Part of a small language model's weights.
Size: 10 layers, 7 heads of 64, MLP 1216 SwiGLU, vocabulary 2048.
Architecture: RMSNorm before each block, rotary positions, no biases in attention or MLP, untied embeddings.
Training: a variant of Muon for these matrices, 396M tokens, 6049 steps.
MLP neurons of a small language model. Each row is named by its layer, matrix (gate and up: input weights; down: output weights) and neuron, and shows model dimensions 48-239. Each number is 128 + 32 x the weight over its row's rms, rounded and kept within 0 to 255. Numbers have three digits each. A neuron's up and down rows have the sign that makes its largest values positive.
After each neuron's rows, "fires after" lists the tokens most often just before its 100 highest values on Wikipedia text that the model never trained on.

L2.gate238:144148101160080180147134211193109141159171160114138154128102113202154137149190098155127131106151156084119124107132117075143048159114108098190119157139138215186097076122161154111183102155160158136103078144108095131132101166114144183196056118185145195171162120096136179106103172131082165120078117141149083113124182144129168148147200168122162084078121131144119105142103100107164182140157118165109127105078185139134160086101128134059078075121069127100134116176144132077137161127148144134082111121137113133141091090152110163146105171175123107108126126131113141146088051102164158122
L2.up238:143159150202141132089132074194099148109084189170143083111126076166157175154113128132132118187142144151132089140169150142155125153079140089140172079129120101178175095124145149073150114171109056100164079102033104115158123133174086115129137129134153095140160130097161151148122117182127136090138149139145102123155129167058136135134097141108164120131137111134123069165124165103125113132129178134090080140151102131104103123102146103117087109103066110130099115082156106130147130171109110200118150118140127144144107117104140113120142198148129160106162108181094191200132087086178082114
L2.down238:141122130151189121143167125204072138081026166070139147095117077182133115131110175147065131165157121177083174132188165129148136130117082107186181109104139146157137116135126099090161075126157096103139178108118122113132146085145086153124104159177081150120140106148102136102109132087167118121102144106146103101103175114086183103155159172182171116162126180174148133118140157117121118120144126178112097154082138145144119090159209111110158116141117164135139107131129044067127078126130168146080143096176084111172083112134139195109149182156174167144110068193159161141145190140201174143
fires after: " an", " in", " Da", " De", " met"

L2.gate417:132150118108125166113096085122134127136159138134130134111177107120106089152094131133103146153098112129134083081129139153138128137126120183062078157111173167126124139128142096082200159163091135110132141113112096129142083104097157105131120109155160118187103165063103102153106134143037075125145157191152144138140179084094107163175120138122144139148139131138107103118041068108145163140169133130160124152124134175109124104132108146140157130138111115082114140138157112102166109084116120117131148089100070120078118108147170120104168120114114132169123070078100105104099109121164132119
L2.up417:089122114139092141138154140125164227124101121122119179122172155179119193117069140164233203127126164148076162100130145091125145123093128119119098107089124123215055154164153122101148188117140115108105153184164096144178120156114167141145117113125106154156140116155146130113140153132150175089119100090147195131137105139129104132129170143111102156147128155153141164087171121084021132120082168137058123134066092111133101116095089142113144156142107145172099064132212142075192128107106114149125112141130128099087112115197130165089126118097116120192107106141146135148132156159146122156
L2.down417:089093173104051084143154081166160148131094150153118090148117104100119098126188173080159113156114151111094134065131091170143119122119089149088139161148050143154138115133177135131072130129138097101196140087166137090102113146123136110095098103127095180140088112064120147115102115209103190084120184146118132143171091150119121098184132097109098215170175177100116114115089132115113153129173140099066137093105123104181135093109184111120144191094179110167142126158129040119146122076109091115120118141099132096084177135128147072118129124141144101087159174107112144134133078095151087059
fires after: "c", "s", "le", "on", " E", "h"

L2.gate822:117067126173167149156131143133153147053113136156138112141175166109114141093130101149145076156080147076121104106117128126133164086063137110154137190083172091147093100133118165095112107160102088091084191187090155131168185137107202087140106157123130120177110148114094112054114091059184127127059149182114140159165095129158170130153088169193149080091123188138085082089109091110106097162133134139113080105119157172115150119082130116134113162104080177079041128136151105163159072109121112128122111158149157109133068174111136177170118171117144086144054127091141145091142158082145130133
L2.up822:096148120113141115126109166132106173099107211137112150102132097116122119096158131154123121139104077209122106121159122155159110103106111117087129140085095133108101183070119100112150164155133106075117129223137156138113129094172097170107120074093142114068165107108128146137133075098054123166116089131094103072141152142152086083077105175078105126102106126119089127118112118164115093180099152167161093125226114136111131160131123177120122111124137163125094093070140175168157082133128174112162125159095149079091143192118093128126103111162111067165077141127086120104086120112141105124
L2.down822:118097101092185150104133115125102150132149083156128098107136106153130164132058201108173099189115083072149112093130131155191134139113133137097119134163131144103133101151128077128115067146125133083078115143090138175080095171107161123171098190159129142090152145142118149075145161140102153083122115101114116119116172089143128159173089163187063111122145150152093148164077105116134048152105054165113115163198133117142165128135183158113115134055131075113108101079140126121121102150081139140166140119139138152175158099151174154135071099134198092120076166073117090131152142110129096114
fires after: " ", " F", "F", "-", "g", "er"

L4.gate631:155096136143126078129122100089155187181072063156106138167166151139078118130096103098107109134088171115156077110083138123127165068137118144144146099086134112153139153172135141104116153121120120124144110146118135075103100187090170124130143140118070094193120146105086108116094182166126117170152220136142168145202140096162168098171148096128148101144171189100111208138087083071138130116110115117169125089119183085106156165134150162124168060153158159155132079151128098123135125142105092145119145152104091134088085124147120086144164163137083145092139090098132100117104111120124110103
L4.up631:103121101099076168212099169116054160050085173129132135137154099112107139122181128071210135093152161171113160123126123117145190140144118065078093124120087106081103134123127108102141145110132163130073141105132105127126111135146166083164128160093133123160121099116170165136142121132176117122142155106118086135120125078150113137063137115074198156077128110144102140125185138121144104129109120112083084158123075124092099112105200110136168120145123155116124111170134118135129126094114148102083082193085160138167110106174130075103124163163142154137135126097172147152133141120151083078
L4.down631:095118127111127152121107178153142120157169162177107078137169152104114148118123145109148123078064148119158136180086118162130139129140147172123130140140106097104148074163158149149158130133090091140098185067157168115076091116156169116106127162090139072094135147169183134128093112129067098128206084185122111089145102115143117101136114133147093147219128183171141118141072164155087142106125118104133125124149110086087143092111120142129088068172046078133097109066190148102137169090129154146124133190166101108160164126173135067113144143129085161129076051113116202122146176122124196103
fires after: " ", " W", "/", "e", "s", "n"

L4.gate532:125110157091114147124095151121168134129094109170131148157135184120125149143082058113097134115150130137142114076122094205130160144112112144146179034115172150133183119137131144171130089148105128166124074108106198148115150100102078124089152122083115095046125065078138093141120140151169119092195163104101138190162083119160105133136165175216121168124125153206099119070156140133112133142115162135135134111067121145149188149091114137177133079127134112095064165088120170133138066151181130114075067155082141166176077165122132138121148145143155139094148182151138185109129081115094167187
L4.up532:147090119165129070139098136089141137095121082152136114085152157106079115136139127150133114138123129157096129164131195077123134077093111086141098096146110121114087114101098129167132123179115142082105118115112127097132112145119111071145116163132099154106126151122229146150142119076039155098177126167111095131162135106062130120163128088116076153080116104118094182097153066155142150104199142163095115160087138170147136146106146121113129142097149129153146132173132112079188094144122101110119160160127180146097104139141104149162083134142134122048202125133204114137093116137158103108
L4.down532:205136109157099085133155117167153176147117061097161149110118119125096134163117145136168139121145113102097121142097079092123118157138133161155178111091210176150052092099135129177127089119115165110125145166159157113097137153171131096133122161120149154135136114159175161154165150111125156159202194095121134091135187105124118135154152186139126144100138169087132093131110088097101127190163085119088162119118144211094160138146153129137168164119148112116118139133124125104094095111156110088135164144117102197097128125164118082135061121143159165147164166135132130111149108093077114075
fires after: "ce", "ur", "e", "ec", "s", " E"

L2.gate899:120140128154188138121091112069074127125159141187049121102144119124104168115115172083114117151145124140113189123050119085159140104089162110178122165079136176165160063164182154117162164106113127146103117102132105119196133112099145124103105136141120146094130157181084143141123183125072142157113113089107141111157115084127193162151192218139173126100076087127148105130159147115113095135088142082116135147130161108194086181134139091105114137094107132167098179151172123136127127094086157077128182186122107154080096155146156135181148118169064129101134146087113201121139138095127116123
L2.up899:086063135103074137137153083082141197087115128164107116066113116087092134158158130154091163087106169149126181097125101112152148062120156129121145164104155110087188129071165144125145110149145063097145098179155138100131155106156136130124133141107123119133078122136102139131145116125129140179172132158109088132188117130126093166039143170159115124126122100083108136126124105168118079169190107153085059113096076182065068123132129179133089109090079130168123116093147125143151133138194113149130109178146093143113130088062134108136105038089158092087150133166134155139102122139136138093
L2.down899:163054121113081128147104139144116148172133131140111116077174148104134077158097109119104102172165114088153162129177150201137145102125175138126139152110123144129144105073124113120083139078071138121134091131132091220161193199124139090138118136176131060152114099154093157151102115147101135157135139108103130151180092103159085152151110145093152210130102157132127080161090100168192152121116104083135101157152153154112112113110179104122124092101089098120181154105137127123080125164150141119084149146077075157152128143101188117132114146148149132127151144125147154114115120152160161129
fires after: ",", " a", " in", " the"

L2.gate1109:174220165172133120104141130097184117182118130187165136108153206165148082130139167153086185140169110080130145109149092119094103076122128135100092082175075098167117122076134166075123153165118122168168116065117172098135125157090097093097122104158133090091099193171103105137159161099118189157118138137121089087033135148117105146134087192174165123076059138147189069152075117150148111098141175107099110189099144092128113106152152086121116132145102144086122104160147138106091063093091166105154133122119110121114132102142164122118133087109119162151160107082198108085164107105172081169
L2.up1109:158153138125138130078108146112122144141158126053144092110074088159154158119151126114155063125094105117077065084165159142145120186124096184117074086102095159090138075118106108109205085156112139131109114116086129113144138081157135142139125119132078093142162102141155116147187191085133130123175118157079131121117154142156151117144196067080151179097184124117127138135090117141131108165128128121096098162152143117146138108075136111069139178084132109100147113165147131172112125093048152070191140136132126134126126136134089085074141125150072147135116164140144141139103102140116122181
L2.down1109:078150137161170194143152096099151145123064140162161136120094165142155072148101101095123092197105097157105088155149124102135187114144085169180127140102116129131143126120170179113100159141137102142100135155137102148124120126077096123094119138119126116107184149100172162078148148102103109117096160195178043139132136101132115120148111154128113101082144168126150092180063167126106083181198109051115102129106120133166191161151170136108108088199131119106073145092120207183072123135125227175150076177124135106118116113073093161116167128094144161128094131157131138120163156126127130167
fires after: "s", "te", " ", " Te", "e", " T"

L4.gate460:161060152122113050145091137156062133116109092135106131123163170097151128108167111144162146099077130125116137067130076165102185148137126137132119109100078081113142183158159144198080135092133125113108181116127169153138170132176058142160130114141149131119165128130135117088129090134126160161117117109123073141082129115111129116141189156154146117145127158085131112100121112142141119114131098118116110194119084094158098142137119128142110133140121179106130121068100124139111133077104105161130098202163159143133073091107092106088138131153124117083095083174142037095155073062165085125
L4.up460:169175143160072102168151176079147168122137094149176133145155116125140131145091083090135121106072117121074186166090117119144099071043164122083127124177157139150106113107165128170160059158144107142148121120104147094130138135103107142096174252108136098156123101115142201089111152116147120124140160117144169170095156145114141098182153125180095118142195082102133172072104072149127173121120065125137111155129101089116149150083149113127130131117103108119059147141170141147094096127118088119187118150152159096133135111146121112131133141114065129134118139118120147152153127132184094092
L4.down460:134137152162118129077082134130140093085083081131120057102068157117107172106103209099120146156100116152102077124107106110080102124101164107152139161094115143142077133088147156150088186136111139145140099161156123120141145131080130142102127191173135095090145058148186169120184148123091088123171204138141142142191099090101127106037090169179172081161166175139155046108137158127067085165132122118070095140128134109104183078151084144108130109094144150166117216133131138118127129144061172112149087144087159095118170124094134110126082082117211130117121104080132150135168113103142125136
fires after: " E", " Bo", "e", " bo"

L5.gate1201:087159118094122117155151125100106133157142162164103136110130168148130126113179138160157150114177108095090114141116186144107135136142127165074141177116159081145071101111107132092127142122062104167137184146120180090145146076073141140149191115094120146151135181131145147128141122145107101128137130136107131177133115110189166116193123129180139111093116116090156177127144106120152157149091128068134123059136110116122036171113228071102129187099090142167125147109116115083151143107128101146131099163164121085128123077123136116127128104130149094128138118097059152118136059175126120105
L5.up1201:088108204110131104151127103129100136141123201117129043112139118092110115047139181138179113137181135127153166143108172133128153122162128177097131195145205044175144138143192128077134114092125110183132107115123166100084156120112128116141108135092134133051175139156136112138107127173100096048155155124071115107155106098169187120109145107167139105144129181125137108071150068098178163152079110117153136107156135097165107146147175080057115157093179127119057105079163052149122126135133111082133130204090103113186119111144186154163176143109117114133178098107107155190161145117105126153
L5.down1201:092116108132092102159120164140151152147144155120100136143133144107126159176117154120175159156163169142093133093078139141188092118119162106180094101174116197167097178081061179118074087053133154103114114085143131123139193173098065145175104114127151064097179060121179091156118123171127160015105138113159082121166143103150171135093129121109112126137093143149118129140144130128130144085130159129115144167109120110113234133132082143112114093174157121088149124122095202178191118157178083159087140086156097131079129162116142104141139152168131069139100125133136120134120133202159122116
fires after: ",", "er"

L2.gate133:169169126202137119185102165161151145147119128074106170164158111110091114164165141124179090171109137134064145115154156152108137145134101040075113171114184102111091082152175154122195098105135159135114110110116096065096150129098087076068139139172086114080182146155129138098175120123097087125110147100029125213139129155160181150132132138116092092127100120199152083097108150099104140201153086112155091186083190096108111103096139121099111158142118078132167129147120086150110193117153124160116131158133121152132080103085165100148110101109129118165108168108156101102168138136127108122
L2.up133:124130124126104106215132154118063129131174155137146082162122129105124119191143091178088152097086145137072131156187156165068108095099111061106088127107152131117137187128161094137186191111178122175132122097168142150126143054070143060058188097113132122118154150144147135117105141173085156131124139076192103203150208111141144162168091093084153123117161163143093129152104115107134152154099131120093198096172127166110136093129106119122138099093156103115162130066157135119164136021115178106076083139140063112082061135098136151136100144144135138116044117155097078077225098158105147145
L2.down133:144132129139126165124095134132144098163161154135089186135096082110105101110124141089124086134180112124154139178102074074034173148095112104103093118115142138138130107127168127117075163129093148099130137188076158158056187120109136182147158077141116132114121185145177150116134191102163099182114100184100166177135161123176153133115091132164134073089046165114081063126132145094108116117125063109100143149089123083179125154078159153148100118153107112123131155086128111109141128149143153128114146104118118115077110188123147173101131161156104126152150135138163132167145196083139105150
fires after: "S", "D", " \"", "-", " (", "/"

L2.gate828:139161114090146103134146098093190150076126132112116157119142117175153145145147121102141111126148162131148143115157098132142172122150110107155111088069132089080101130162130098087159146179154106134131162089144164136089208119077126143101116140116052130122133194104148084100188150077132152125150167199077130174125123125151155138057094186162125100118099188163151166179165119157084150131127118167092162136118162178153151143097156159124107130129100140150126103135138136175160214096124145124197178138099112099077051107137100168128111150103108139180092158185132079172129193102138095137
L2.up828:124112191107117078163162142112182191074173123145116137190106129172105137073081154170171151161140168152183142077110159114117151197096061084077115151117139063134130113181102169153181152155159157160080191144137087165074165121130153143109128051095183137157100075178150087134175114153119121164112163151155122163106146205168150133127103223137157125069120147171107082189091098131087111143129090168121163099167125152088138120178127117131109144136155146183121089066158151119113095128124173136123101135095114116097122133133097159142124188137079130056096143153200130127099127151107146129
L2.down828:135082104108111126167153176042114146105153139106070130140153094139122109127086099106152144141193132130169125088113134124158143134111143123146066199134146151143104093158161190144164122097074154096125149181097141124117105152151088091160188117180107157111156128111132161046141148150080154159183133119099137135101137140111121103156123206102149149101177127133021112103118081114134078111148150112124147057134128158149107092116166129079143125119101129126182139110120109089149170131158108102114142076210125134110099166160096137117121140174124123145104081186130037065191130072151164159
fires after: " ", "-", " Po", " (", "bo"

L2.gate1026:160147109049175133111105038154149157132082135094110108161192108141129179153107112143152163118152076092129103099168081118069178125115164107140110106119084123115163067111128112122061093175115125099092122117180093093141147111122105125209103079117084082101128126073148123120129128135150197128176116079105052114103206106106059135107147106169170088112092150116162136190102142112061121105101119114113104140149101150143152124158137126097170144151136151109094133119172120187136151110120170192129127144112126128137159187117092136062135098102120082050110106180129090162154113112140083111
L2.up1026:132182132120122115112119108144151136129125088108134117131137179133138183173057132117170073087109143131106113093109170160076134128031136160131169091126053105139181134145117112127159093127152120112193126105121153139101129137149094165184117156166114116146176148110186134094172148150128168130167137140125111178138139156123069113186154088126112138138117106180148131167126142157148135080130089200116070100116118171146114112133179091114116111154115180119167141147139118131093165140097124152177094120112084123088112149117106142108100102058197120072040156145170067104175184140125109126
L2.down1026:131145142113139101091104196073194123118113121132105150158194163149055108174111131128116131156158164103177138140137110118128111100088138168172116141134130123150127097153129093085088152134174104112068100145084057145123089098140152059162157186172109122166139171070127127138177147180176108152102103093151112074130175130080113110105134088181086061133218123108176096163156128158088147179114157144143113087130125139127140118127109132119133109091082091116129149117114137159141086128088081143117141099132134154159096135101099096169143103164153164066110153127129174119169094159131086111
fires after: " ", "s", "\n", "y", "e"

L5.gate745:068151128173099105124142118055115102108121127132083198159108135140060091154145136110153091128108148132103139145103082140091137121116139078110127146148121079103158173107074078115148083150151115082126167145140162163125102140098082165128173170163119125100146161122133112134118131235156143066123090102117119138158110127130117108156100112113186156191148119131156090101144121119174106105157152123176145132132156139081140101142153093138138174085098096134133152170102183095069116159117161102100128115112183189148173090103162111100157110153102129164137130167123091127141056169128136092
L5.up745:099103078135112146124148100112147136179123127205171101100144166168046141150116140154082113185079127157157108205159167119094084116105173077159133141119146093083191091040153109115089136177103107117166121156094137139132116149112173169103144125075118158171122046105141102103157208144110105138133120152104106147131140134105116159122134152124103155085140114177149126160137176122124116130140116117153182147061098176147092054126135104155145148089092130164131158161116175147115157095147189137117110055133193140101143077145141080101169123157100143127117111159178115097138089112098138056
L5.down745:103134083111150122155150112139081090111092169130163154104123129165124123195110109162152089163133121100160130118132096145072119160147126149124077159140128094091152105056109123154124087130161178143109099191124159090106124110153129097165132144145139148133150145104154108106141137130114130148083115083138170125094171128140102159145103120149120183147162134111103080115147191136077110134137133142118139152039112157093158143128127144114132173134106133161141100129114079136095112104126138123086115097136106083146133101129142090131111084117126134123187119088119076100133153170116171079
fires after: "\n", ",", "==", "s"

L2.gate395:074143088128099157107182099084140118139137145180097117121124128123147154107133130090152121120128175097045122181130112107153056148131137144177134193083093052077158157210130076107168176123148137109163157139120129145163091173147105143159095147118074166093177186142083160151141149170082090177087117094128124064119099131091155173150054146133220100132124081158111127104220115085141160117124161124139097111091188147095058145153175112106107138069096136106150135115172150097115075161115084167139124134129159081132166150111139128199160182121094113152147193171121159181170115149079115169
L2.up395:063096148104136101127076074095167125125117129137079166102105136086139053031092128201157095110091124102132071173064097082128138119108134158152135187124152114050114108163132142144140129201093148108172134142164148155120146159164166148131130060141080174140127166079134138106137115147048126150128112084124077064134094149158110123114088149180171164111112134137108150073176112146127144095121157177094119174090081138093120070130156105119134159137157167076136114152121112163125128152209072078135091087076142126191085140118104120146167122105105135128121187150111114162136079141139132112
L2.down395:140148122155159114154108153184158152124154154136100151109123094133079189135163128082119150089193133152157136130128184107143089164201091119120092136081120122154157089169170121095138159078096124183130110144160111137187163122166118120180164136127118168123166090139137102115108149177092154147101145135089118073186128109185124112092133097101157122108148120105141116082131107161156168157162205102161058116223092142119096151156155121122104107096082100127103106134197173176134158122102153141147121165138124125125157181123132160157113124115177150164180159127078107126098148164137113170
fires after: ","

L4.gate413:102173112123136140128131156186111156148063112115117178119097118080160175126139121138066148146084170081071205150049147130143129146147111123083148165146022125180166195164170100120165148130176076134119131043164142178110167105115076142150169112160160133156136181121091182131179121139097064148113131097095140157197122093199152122097070095068173201153133125155139113160178074188115140099151102212137080114142198156093151140131092150106159128107096166167126162151140108158092159095087133042126162126173151115151080112108121148177192141131079165087101169177135126154149128087070153172
L4.up413:086124131152095172133103138136118140142051093086114100118150155118148142113131145153109140187109118120145217114056146146078116190108126157136113117153111120113179164151150124131191150181133096142112161123134119169103140105084118118147121131099105117120067152169112203152186162146102119109143202089126186136156119139150130057124077106092077203142150090112120078181126164174144120175135104191179135145156147172088109108109059093145108110143138159128094172124175056138121152125134126134110189174194154076105079100141122159146193103148162125055114185161171111124140140155132157171
L4.down413:090086215163199069132133138142066108107091102174121148139163080146101160115154072153114115121138100118112152105098161094183073174122128100114083092162071130169138137148107094107165128057193160120141152119139108153159165082086103201129091104151143126115107168066175166139180122156126012064168101125100090111081140112195130189165150163125129136138131126098077131112089158178137151101114106127126096117148176143095161117110117177106155133132109112144137137133087136134177139057071118105105170125173089111124157137111197111137136099136151159127137145179106149117215192124179153125
fires after: " (", "-", " to", ","

L2.gate538:143113097092141102115129089095125099122107096098089119149136136155164116099105095122122175197108134136055088144124138143115124108109142114128100118178116144093145121082148131136078117094073152097162139139100135129104073137071153087090125101213130141085072070124220115139127167142159130097087078153127083106128175150131105100089193148102147114121138068172197110170147188193056162141095088072134154133159122161114133143105143072156186095162131163113162126071114153120149103120104104119145139145109180091130166123119130136132126110087102169122090038133110136125155083113101111115
L2.up538:117125056098073146159116117138133141178147164089137121133112160137144189166082144170130113138182173157049084104113207146058133127117189143119177124122141129173137154138099120088114175151095123141159136117114154071186123134124112127141096166145081121108156047154135196126156195145127122134159059103152128121114169122124071107144137185089152147152122124151147170103110095163101132065141167136150110097126175180093131114110169118169164155186098071094092209114111106087114109104112100141091133173096119113112154164108146111097144111145128175084076114191144129159144129122126093137
L2.down538:131138121076150131153122150110160131183194158093122085117105147101123168118183170157184128135101160111115098138136170119123115171116095089179126184169136145088132161088152117111084095193109099091122107140059137146080111127128162112147098108142122117188144066102088171186108132175132087138149107162146166154140106097087111130123110131149143142065160101140145104190105063112133138108118150085166123138144127073118145112135096141157139132223084162105112159051122147115088103109116131149154077193131164063107125078111129140107154072149120120071179147120020150109138119093096187064
fires after: "\n", " ", " (", " \"", "-"

L2.gate81:160130145129125103110167164125066148129125152165080128139123132163141149132161123118072098114078128153177157133203105103161176148129085183065096080117162149145091145142098161191119143145137123103104156110107108101177166143116097131099122151118123096118113138138143156203122124063088166149141142135091130167125117169112118119146120125130049100141115157152166133154208165124138118114091178181121133132166144109147091097144082132115040144092065130177114124070091115102147143162154167115182143083072139094045134145128155137153121142124073116135137108179181106085124131119065093114
L2.up81:151092124167177113137161134119194117030054137154109133057123126116114086160114166159166106137113126147084191150145129085117162146063125148113082139132139102181161059092156186119150107116088085170130104088126095164147164139132166139084147150126164147174162117150135125160140141086096142182151138109140139087158148126133126170178130086114132096125101119135122087071116118144165138116116117108125114122127128131120091113106113104135084098070082110202169143081112173082154174151169133165142146113078157185103130160138180203137132149141095164132190129150133129113059096111102106072
L2.down81:122146096081084138125144124132141112121113119109145136130125091031121142155078145149157081177127131087107114108067066052132144137147110145136097177108112139105110097058107131144118134120155171141102133121147189131121121104073093177098177121119130044126098123125141149163107181134150122130120127121127114050137169132132145123101143125165123104089120148090094099138096146124127124168117091093085139136139091152090089113117143161118131124091066176103076132141180155079114131099138109104140133109058166110095166138133148105092135093157125123090140145099167107054118121144141112122
fires after: " (", " ", " re", " con", " Con", " \""

L2.gate709:177134145112116134078185124077108160134159100113071135093113132111129118132083124159136092164166097133185125117026160077091167155068083141102129148074134168197186188141059121124136124172111129130155084095116143157097085146113116060078128130121126121126107125082151131166117126170102100127105213064110195080095142126105112144088093154165124100174103155081122067179133078153099106158170127130082126109089144170131102171152155080131106073084124143156125142156134134131181062139140100111156168132080107110126133119101103142154135143106072137135124138113114129132106118116070075086
L2.up709:159136168156153176086128114094164207135137119149151022107077111122117148141122155178133100106132192154145154085161135104156123175087173136067134088132098119147161186115124094150178179141138081085149090151096093102102131116062174116152082116132163185135183103210164125121138117192079122116144195111133126107074151102137102156107157192137090116168150104147088086203173091118122134174161138158108129109171071116095155104088158095087115132148135149131181223132100113129140175159128096108137125123112173100086131111111111082122153155154158078140100126152169114112124141129061115116
L2.down709:070075117082141156137114109148139140098046184123122170177154121130159152142138072169108114076178146113098153130144187097091149104203189057097141104156093126156110095160164136202097115096166117158096119186114156134109123090097165145139072162068160173148121144160130146151154080097156118129132105142147093121152152102148078148160141126139132162094167145168219069091140137098084125085136105151142123109130175113111146090097124166144101171238118151109107155103113153097114151101117160092052160151083158149126122196130099102091113143160157129116160101159143117075142121145151099089
fires after: "s", "us", "C", "v", " Republic", "va"

L2.gate762:162124112116096119129058158174106135109089146124114137126159161125166120069129086150083116101133091136128185091039121097032108126135117126130165134069151120176156116148102110144100130115095155155109120222080102149134128171084120093141110079154170071139158150059125119129053121117079139169131163118137162072141099103099156125112100170113122138106111178175060127183091131107147144142159146096127117094145138125082161219132098118132164169108128097135142140146132143110148144119101117192137127152133122172133137135133150164156147186102120133074092114083131145140133085142127165070
L2.up762:133041132154155118148141182151103105148046123222107196144091122121080126165189160145134139100076094070157142144142090141036147169122103161179162142178116113120122107118090127093096186045127183110070142143159123118109099176137134135082143102117139128162090111061170149111134131084098102110160144136193094132109150117155101064150116186112103132114193130146122080089089121077101155121148179150054111110126170197122174166088147176100165118142151110192045121113136151136140120132140177151112127146182127122103158151132110159079116158132140115048120137062133098105082161116155180134
L2.down762:169146102156122056148126141105106082111103161069125164124181184250155109165165147082117121105111162090152172165090124103100087123089125169126173113095150089101128106111137124117121160180171116088115161130128132120089095134132113116183087151128090179100121142091179120109137127210073121090125130142178155153169160156147129154162100116144133143184127076098097131156124177160108177068116154193093142110122116129168151097085111147092178148123112129096119136081196134132093168075108163122085104129109092144147165109120184063152080121166072052146182156119123117160181151164075138162
fires after: "s", " W", " South", " se", "e", " Sch"

L4.gate484:187131130118132131155107134115145131137139135157102121167173116132166122091078076177102129193085142130104095177073168087122104147151161178138081084145135160136144166128103141076192105133181096150113150105111179125076169149123065163166120157147116169176144141141124083174116087142120097077055097089184141130121134099108125170112133086116107055143121125162126147102101130121133145112130128118083119088136155159079159135117146141118128084115145068133135100123131121145156173140092099120072073139157093146115191079095172088129103143172161118105070118100096110089089102117152162120
L4.up484:133182147130123167210214113069115178156168123132099141081139180168155119118102109138139150094138158122104098122084157146122132144093098143143210126122128127128112119155080178100107146196138149174046169072162122210125130085140130146126109153132114144131081131084126123102091143182091156135153128120046128131127133111128164146153126084150118097125096154148093109049107109132118090126143093122122132115045110195090095176115119151150157127087139119100114116145150085155129111090039173065124140128131109130095133128127123080149121133109125112140095106144130135118136160097167169101
L4.down484:146128152116113138071184084120191154104084144134173084117147170149129096100135113252131114133091093095089139119143154159121084146127114191162139154118140146128103104040190128147132127112100170130092139099180135112100087121106119130075171135094136136122130104090166106102159159167088118123107135178142119148132142110069116074114112067180154148102123177136121165128060080193140101151116150168130178078115198114146129141126149102112133100152180136093199105110091138153103095055109152104114095098132128111132091148113152147147101104143061178121134116133116115072081110076126126130
fires after: "s", " E", "es", " In", "S"

L2.gate517:114157155112161121105194157153111132224134118213193131100119086164123122049133084149131095120137096085113105138097152147101098142094142099118185140144151188163104133161162124147096176140141180145148113132133167131142075154108107105097125108099130133106165055113153129136176181165065136103077144080087140050152166135067132180182105099127142095142130143094139101104093096102166106115176116147120103126126125132120172119163126099112169128156082103145049137167117132113093157123103120146078173110126097163079185104136112120151141109118124176146162146091116133143132117099089140086
L2.up517:218110137170105105099124035092138117113100087070135149130121135078138123128140127115119070120134126131124116168139158134109103105137192119118142108122119145069157178137149078157168149103136079133174142176175125175092123248149092147122098149143122151111141109130134145163118132143159157188130168179123151106080134109108173078123158135179148114167182099125100105142133108148137120135104154100073139184131145165144074132113117133138134163087125094109164148101137190164192114083165093133141100129153104160138167127131147120185108093143188137146116090132084053145042118100173206114
L2.down517:139114153133135120151134142101093134164124089124100139108088127104179111105129149144120130140108113142104135146111146120100123118173107121066146072104113085139173116071139101136109160149140113132117132154097116191125146131146131196158099144173135197120133100079158160064120097130072104086145117130108148119142158139140115124139122092130046084159077074200108107155160127132122106068100149098183136122085148147127099113099121178127068184114138089099157117126170129129125203153136166065122102100139130132091092133158140061154173103162106136103186157182132133078095099147140120084
fires after: "s", "ex", "us", " as", "is", "ant"

L2.gate6:166125126122148084151136148128176155116107121155161155136153043093180125124146141119205064100114146152065120144141122151125078134155200197079099156092133070128120169164157098109137129148138134138115113136105128110143113149129133138170104075178061164087125125090129102156105145108111182174121140042111109110150130148134160177097104131112236148118039139168152119120191083124108079119161155090143081166089149140088072159158168099151109175085117127106203120120146093105155125126175107097156114169155087128193111141081179135142124105158120137095109170188152155163171079112093105146
L2.up6:145111168123096151112135169138165148118118108128094148155117138118088117150150162163209122170132162109103133148109090164126150143124119165138169192100142119205162155181133140108100171111170191144098148139105128131119110141147099176132159095123192164118080148101156159111083114212126167138131116112081180091175038162127154175100110150144110117105136151090142074165134138091170050094147159096092147142125097166144126135109170097169113121132093140094161107127124127171130111156172168160101211169123175116146160149096131138161083132116146141162132163134107170118185121084117124094
L2.down6:181118105130129069119174172132089148138078118139102159140190111162096101134174155163110144147217127134103176097139119136169174115189131112156150119132160143114070151099100098098102162117081115099134101100168171137163080134112085115170111118151145155108136112144132137164058121174095123147097152091123196093178097147186149144168156103104126169112073090111185112112176074138116183093126162116159112134128109159099092151121137131067098166103166157106125133102118141097133096137086110137105078150173106063132093144110147170126099122140135123108132134121079099126162130146158120152
fires after: ","